config.toml
num_hidden_layers = 8
hidden_size = 256
head_dim = 128
vocab_size = 5257
attn_scale = 0.0884
bias = "none"
init_std_up = 0.0233
optimizer = "muon_variant"
learning_rate = 0.00788
lr_mult_o = 1.21
lr_head = 0.00791
MLP neurons of a small language model. Each row is named by its layer, matrix (gate and up: input weights) and neuron, and shows model dimensions 0-255. Each number is 500 + 25 x the weight over its row's rms, rounded and kept within 0 to 999. Numbers have three digits each. A neuron's up and down rows have the sign that makes its largest values positive.
After each neuron's rows, "fires on" lists the tokens most often at its 100 highest values on Wikipedia text that the model never trained on. A number after a token or word is its count.

L5.gate47:510498482499528476531485563479450492488476508543492467488485458489495511440508525519490525434519487501487479464509497489466494508514486479543559476458460448493493512491494493505448521497545522464511515533500511510481491482525539492491501494525501489483497522472510524487531533494485513489466493488445515474494522483505526519467484497504509524471514514476475548510546474549487503500543526477519498509487525515505466484462520453479541494486438490464556502476453442494460449502482534500558524525511465499487515481498502535522530525498500514517522499481482460493459526527474483490530467479515489501531483504512532486507443519540495496502485467488499454502497502505502482451472502492491497489497504508475508516532468538531480539485486487476516526496528502491491539499506511
L5.up47:479517485495538486503507500488521487534475540493514526445498449495458494482521496518523454482491446518549532498524501477510530467485514489505466508465460482491506473502540505491482513541499544470498459478528518536514485486507489498514519461498511481477529499493499532506471464483464478522453506559451510461488521534455496496483546488503495501473490526469454514483490464482484500470481507529512507514525522511477498473498503470489519506475491488512488519491519486496498468527475501461485481453515464483529471450488515488511567512489460467478475531500533497501504471482451427521510504499486465510514473507498516572511486545496486497476539448495504533461530455478493473462499486493503482519474491468489498467483526474536481495512494486480477536459488469486498486490511469
fires on: " F" 94, "-f" 4

L5.gate78:465491497520514510503536500547576516523486546545539542503487491480549497479460493531531534530456500495506511498480467485456509495570509496501525490479503516495523506496455556516448501482513481529502529442506520509533469509506465513457468503474483501486497492513528470512532471511506524480508500499504506529483510535537474503503493501510525462507518515475526515476467496569506521511505513502505556487501448483501535495507472497526477527490514522525502493485515454524523500476522505528510468514453492501466497505513518481504477506503524512473534524483484529533482539518464481496468481510534483450526519480485496476465505515496488481515561515478463514533468535536508508517512504489507491520525489519507501481495512484492546470542517499519517518436503468501532506555477548
L5.up78:525469554507553494521498517528534472457461500540469518465523524476505497493485510514519501478523471472486539530518518446503498516473531515507502484479540519551533478505508537487503510538489528513497485473531514527586481509483470474500533505455481546511440510549502561478551479503489521519497520498533505543521480474536534497479507492473494485521522562510500549478490514489484549481514468497504488467501493471518538524469493492466512493500500515520480490499494480477506490514491524506489473479505450514527498520482514510538511500500517484443503493514536486512494492491492475479452514500516514475518475500495537465477517503525485506472479477433472494491497505493479515499497472489503532446539474470501492472504494497459537474471493484480483506434465527516491517505496513
fires on: " –" 39, " -" 26, " —" 14, ");" 6, ";" 6, ".;" 4

L5.gate60:539512569528510510510495524481527494532475496535496504551484493501512522496492444489466504504463504475515539486528499476490498504512485494484490552530513491496530541518522489525514490472480498488500475494546534528518522501531491475480528519477518486533525502507500512490552523447480489455470477518500535502516501516518499475490515518498515513490402489550523519486508508479487537479482520457475483470482459462498491521484471486525509527474480500506542516548487527480506535522520466530479533519505489541439498553522543484481518469433505472492507499495490493520519549508483497450488509487546494522497465488471448516503457480496471461509487507511517508529512483510504490502495463518499502502496530500517466480492489513451517506500487504466511491460476468495528478514494572
L5.up60:522537512493461498478471499520529521509478507505500502540523451500490510478497465546498527475520495502479470521534563521532510506494461484476496499498497524492510533503532490494480476509522506478520465512496500514471536449495489481481552479501500494517511522505485518501522474491507492526517464505476530492490499484489530504437505491482525482536393460541545511516503484477491559479505505503465472454518435428544512528496474478504477524449491488485538471536500493476524507496513493514479521503482501515474515506482498503471530495478483533545503491496490508501511525485504504425496527463500504549483496514516500487480455505514529508510466500531519491503486468469517495504494487457541507490492524531510522483518517495469465500485492498520548520489482508456584494509507509
fires on: "\n" 37, "}\n" 5, "9" 5, ")\n" 5

L5.gate46:485476508497499538463519443469491523497490493512490449511471527533517486505516506567495526540506474482550461486475526515509491493493517511456520486488459500530462479518541548515503472550514479524508462525481521515510503512493501524517447503500529497505504498477533502516507500534541529493506480479496482435496496495466532500481513447479477490507466546545492544495519515514469495514522475516494519484496510516504477478489531507496501521465479465491531440485514528500511531494468505518535509505532490462493536494468507489516499463516491534494516472534528484518506492527487493531468512488469476488515510464537466499545483544479507499484516484519506508483541539500528499505563499501474462548494511477522500467484524493520563551486451518426485517497459516494494483506488512
L5.up46:504515463528500517472479534517476505481472478441519487523494511495461471497506554542489453480534525520512521499491476488493524514486526522476496514487482474528478455503515522515529485482503462512517503514507530480484532464509454510551522554548512451500499503501529536539475506564506525467500490502518501477491456535526464495522544474531478528519517530528508506523453493477525513525497481507504503462491483497524493510496469495540454525468516511472470474528509504485514533460480509480536513504491501504510538520455503518530508496517494504513460533513520542505487483488535494496515483456486503513494496504534482524533512511505490539532510513511498493504502536447504461480495417537493502459548502461499474505518462537498456519499477540522485500488488523506467507484552456
fires on: " Be" 14, " Jo" 13, " Pl" 11, "ae" 6, " Ge" 6, " Mon" 6

L5.gate252:482479540532487486500536495468502452523478504516506478510491469510498502494503457495481551545515494473533494543501489499514499505520519539525480477498494510531478465514512509518526514463515477496439519452500507457477523517488506474520526499507528481492506495452499539530468528509506488476535535508581564474486517447500549534527498506519501527519503518429499531458528526498512494510512518548533457518452497502484499518437536499510506489492503516430511478463474517492476489498489462495539521501511477512543512470486480514532463552500484512439536498486488513508504503432503526485500516508478539509495536529470505519479497506528512514466450467497514525476496504462450511510502507495504503503489474494517516528539495497499495490513507518495525515499484457521484508509499493
L5.up252:494487490489515524552457469507440477519541453492533532487500480503508546512461516509493531478496506504487458497483493486500474515490494540479486493425493482507515462510502502541495501491499460516562479474459533448500520537544483478522515530492515484525484519532466509471500506498490485481528530519477486479512485487462455462508516503497451523465464513537511520493511492477508482500516468499470505525514509503534501498485502464521503464509488511518464471517480545495519490524529485511482445492494492513472519553452528512504450483508507508494518532506519483495484511470534487525471490515520546549483511480500485490433505464504491513450457539474481501508516488541502459466468483475474537527511475528524475475529521492465495492496486526477500491523452513482459471529498522
fires on: "," 33, "b" 13, "ent" 5, "er" 5, "ul" 5, "ie" 4

L5.gate62:514530479507506494501510538483500486522479515483494487480512507475508507480480506466498463464465476434509493506479467509508527503502489494467495528487524510526481506527511492529526479529500465500468536436498512493503516471475484522481512467542490446468523496490481548490497468529457509520516482496533493499549481516472465524542526512540488490494480469457497448522450476494466479509518501487507498482507496602522521499503503519465488512496532484490491523511524491501484462483517483526504486489532517516503482445488555497433509516498518491453478472507519523508542467467477530521515545518488472486498500459456498528511511540464482482470517468479535503489458497508494505546500496469530547488492501518517501496500480516535488530529518504489451464515507492562472499459517492
L5.up62:458535493487515518469547486491489476471540480521460544485516491511458492510503520512471510511484460517506467504527493508499535495584489489521507484476513489493515508496454488520458526507494514515525491526462474498478459508502443513463494475494532464511499543470510469546490530482469485472501504513525474455519497502500532524509520471426539519522519471522498482481514499467532459481459515526495527533464478472509517538509484500510492479505456529518519446533532525510548510517442540507540510485491543537534505494471517463478506529504530462496520477452518503521511498504494489485523518496505464477523509479474499479481443482472485456530529467533480491481489505496503481508512481488515493501486475509490542498510521526487527549474486501509505561473468499500513511498484480
fires on: "ing" 38, "ations" 9, "ments" 8, "ts" 8

L5.gate27:564516491469496466460482518498499477519460499510557486506510530505467515479490478496531558503475461512497540507492512525510514522496531533554475488501547484492494465509493479467508518514513476495495532488503489458526491486490487518520498506485502457556544459515507520527456498513479518495510540495498497458513512538520505434518569501496518464494553508495469473528474506484479523502530466491519525469457516490489523525502498489465500506510480537521523524535464473507490479520500513524532558512508513449499487485489551483549496542514480498483498466480486461499463550510509469490492503500467523489492477499504503459504454477495509509511571495505532535489515497508518519501486465484498493476474519552527502513540495467486488530485523492565498496459516494491494489484535492
L5.up27:513512477463522490512508508498491481463553463476484505483549493499534485510450512516450466533532490479533513540469509514472506485454489486482552510492503497514524522471497531515529485569485497486517485488469474547451525520516493512530510523529489475523504480512509512510488469526505516489470506500488478466487507492524507540464459506490497470463527540531512504532504529516447552484523527476486517517503467481497527528503454476496476539531470505506503458477535508479495489487502498495463428488467522514454496489509463519485481498469505561519451498526473497473501498501533510505559511521529515568512492517550520505525525486479511524538484540487504502472464510511485531467526499472475467488512505473514529448509506500503515508491499505492491487452522490522494469522497529
fires on: "," 99

L5.gate21:468450487510492521465508504540474520493496522514544532506507503498547532507474555520472513492504498502460490543525481518470453465478486482489478496522503486532524531470539510463498501458499496560523499518481456457491464454540477494497512528499515519495490468448489497478463506507477485453483445509521494448482522518516480472499523497498503507488511484532499501525462551526467519497465472507544501475521543496505479543456513512516501496469471451521484521480488514473495478451512487525472513519463450533513508507499554547524482477473468489541485506461507510529491498477521506500526533488512514445531505519515517472515492522499491514511496494478512513512473535497500500494501486465481507483522528501480477472443468458508522464477515522486481522486481484505455455522522469
L5.up21:456466473440528471476535528500515482509533508477510515508505512487536531495477501501473495510473507549492509556553501520499496479494527490530490496450489496528467503493490510500506504469499539506529500505492452478480558491539455498490510522471540507497488477492493485475537528553504506537451489475500493503501524530501465490499529492508480503569506500481482446507498496539481451511521484489515490512485483524493481502485538518532471505497486469490487488490519476536527502491526460526479505500474478476522534533520503570514512509484532481502480470449472495500487470518485538463526522523489489500537499505541482471533540488528471510521474507488472532452467566496512517503487516474445478446527497538522490495448459507515488462478492553495492498484519489509525490484496514
fires on: " Le" 21, " cl" 19, " Bl" 12, " sl" 6, " bl" 5

L5.gate79:490501500529528524504484486497481515459521509481479473521474517489502461445495511520481542487487508529485480522502479503521541563466476500541516528485522528451473522489558536517477509431531536521509508493485514509497490532486509475473495512531527536511513473545499494540481483474472501482478514527477527482529533503522479500519483497491535516465511454491507525485457518461477520504503479507471483493490494518550494499507479469525503508511499539497471490481484528467453482526520530496516490493527472495512549527522490513520500496489465543476509534511490524536483501502486502450495528523506508478503467526432501454529491468522503508507513467501520491489539520552482523531520503513512522439489517563476416479504511549514493485457500503511505497528501482520509448510496473
L5.up79:517432493497488510513509537538458518480520465487505503495485467499500515438484502518518480458517516486509490525503505510498552504492466539519518539553552487526479548505478507460493520502509489495502554511509525542485485494465473506452534526507495476514461508512487488509526515488471487475469470514461525555532495544509507505518489534502507544521485467447517517494484497519444531544491490508491529486561534506504490489476503491502472505525506497480517503534491498520481520549543511523511536458499518543479557519525514521478494507495527468499512496498473498510460461469523482485464536495509439510502482518450497494490528499473479499496500500555497465516551501507491512529515490504484498474508537484488456515496522526528517496485513445492470493505501468506506435477507493
fires on: ")\n" 36, "\n" 18, " Grand" 7, "vers" 5, "°W" 4

L5.gate32:496470484497486528509531514472515484535533521464479504485520487490478475509483527505503525492490489479521520512544480493522500509498521523462479536472484485441540484491519470511505531480487528494528480486492521499503459520466496482524532482536539503475527471526507472514487471521481503532526557467448496543525514516508535493454493470482484500513439459499495546472502478551489447489482521529523499511472497459513481517494485518471495462479468513502510526505467502528520509527470455489526505469541515505496536530489494515500521488545481508557501468517545440526528498492489502523511521502498534576520520451512510489490539501503542513520505530494503470476487493498481543517546460481504475502476466484508472499493507549524521528485529473450453489490477523511460494521507510
L5.up32:500503512501492471490510518481490507556522512459507449498505515481460495504487522484520472533528520459499511493507491522450513513507502504532501495435533466505485503487482453472497499467503524518514539433518506521510493534504478487494531487531489485504505518499508510492489499546534513456516465509523482452498564536503508473519447501493531460477487501505497549525497446517509503520524481542438505500465524455473516490518525517531509496496516449473493433521525501485533488458502500478525513537490499486468507522514481460548493509454554516535498496523527540505504498542479528475502507512557475501489499472506519505481509487488516491508482533485523534495452489504508503461504490481523458515479480475490492488488533478483519529498489462530449436512502500493510508461538500
fires on: " O" 47, "I" 16, " You" 7, " we" 7, "ou" 4, " they" 4

L5.gate117:517458538526476544497535427524529479499505525533506463480488486508521490448524478532493536531454522506513488494488527503532482494480503513498499529517489468493535516534537470479544506491502496524581504487520528521567546506528497496513520485478524521471490509504513521503518448529476481510534498492484505509491473554518525483500485538513510498478506500496480510494505520495477490550509468497506458514500491543513471506482485518497479521491469461471470489503545526516524470523483466446474536486495461487504477514472474513498508485508501508511504541474483486502537481473465485480452512494502466507476459482504510577522527528430494531505485492472515486476510477505503513526513520527474529458496472538505523476487518529559529487512488496470519518498548529494507475516491485
L5.up117:498476487486517494511522536518488487461456474487497512530487494502513487516502549514533524436529498545538478512506517549463494541518505489469494494516512517521487506475503462511507481527535467488499491548499528473485501522523498538467495505527528480499532500512485549451509516515526477484495515478520482533461512488493522532492501509493500493516461487526464520480521482448507493491525498513517478515510498575495481556487521509467495521525499499448527471502533489495537531550468495473478545459510504505533495517508499519481510517528489527447473489504490500494525504504460485497510493477481533500495476544511523540529558533472449495553537455450523497512503519509552493510530498549464470530487518487502475484477486523510541546474479511474481514482505483558492488531508517
fires on: " as" 28, " that" 18, " As" 8, ")," 8

L5.gate233:500502531520524518465482454479553463472507503500516536510499494452489512499457498518495494520501469517507497529511518486531476549476531478511535493458457524510481508505507488479488541519512497542463538511504506497507485493562547530460519484472504531494485553477487491497453488490530496528480484446463503489488505473514466481476552485524531447498536463522458487538506515513512510547488495501483489505510502480486574529482493532484521499496524514539486509479484458454483513496504514527454492474491467534505525452496483456493489455505456530530450506501468517467509531476487468482502474500520521457515524488510511508496503486503482484542530538469471533502481507475450501473515478499501487509493517532560507490490502501490538488504444502470507487469487509506501525498535502
L5.up233:516506532510510555549497525509512521529493502501514488464499502489488525499481504522445516550504539524544493473501524478482482512470498511484487488455522531481513521481528494521506499516498486522497482465460525523515507468503506528531522491495476508466506516462489500479502448487486512510481503525507513522535469503534514497521499504518525491482483516479517457526511464494533564516508493464464464465552533477518481475505539528512531478463516573511511511470482438504512484449489507546515482474507525511479532503550511502517509477493489475536498514508460507511463478485469513500519500459459523492448495505473531531508509524506502547545495534500468558454500521474506477482506491516505518559497503513521495503527510484466486512483519531502521540463513436486475493513559523
fires on: "\"" 35, " or" 28, "\"," 13, "," 5, " and" 5, ";" 5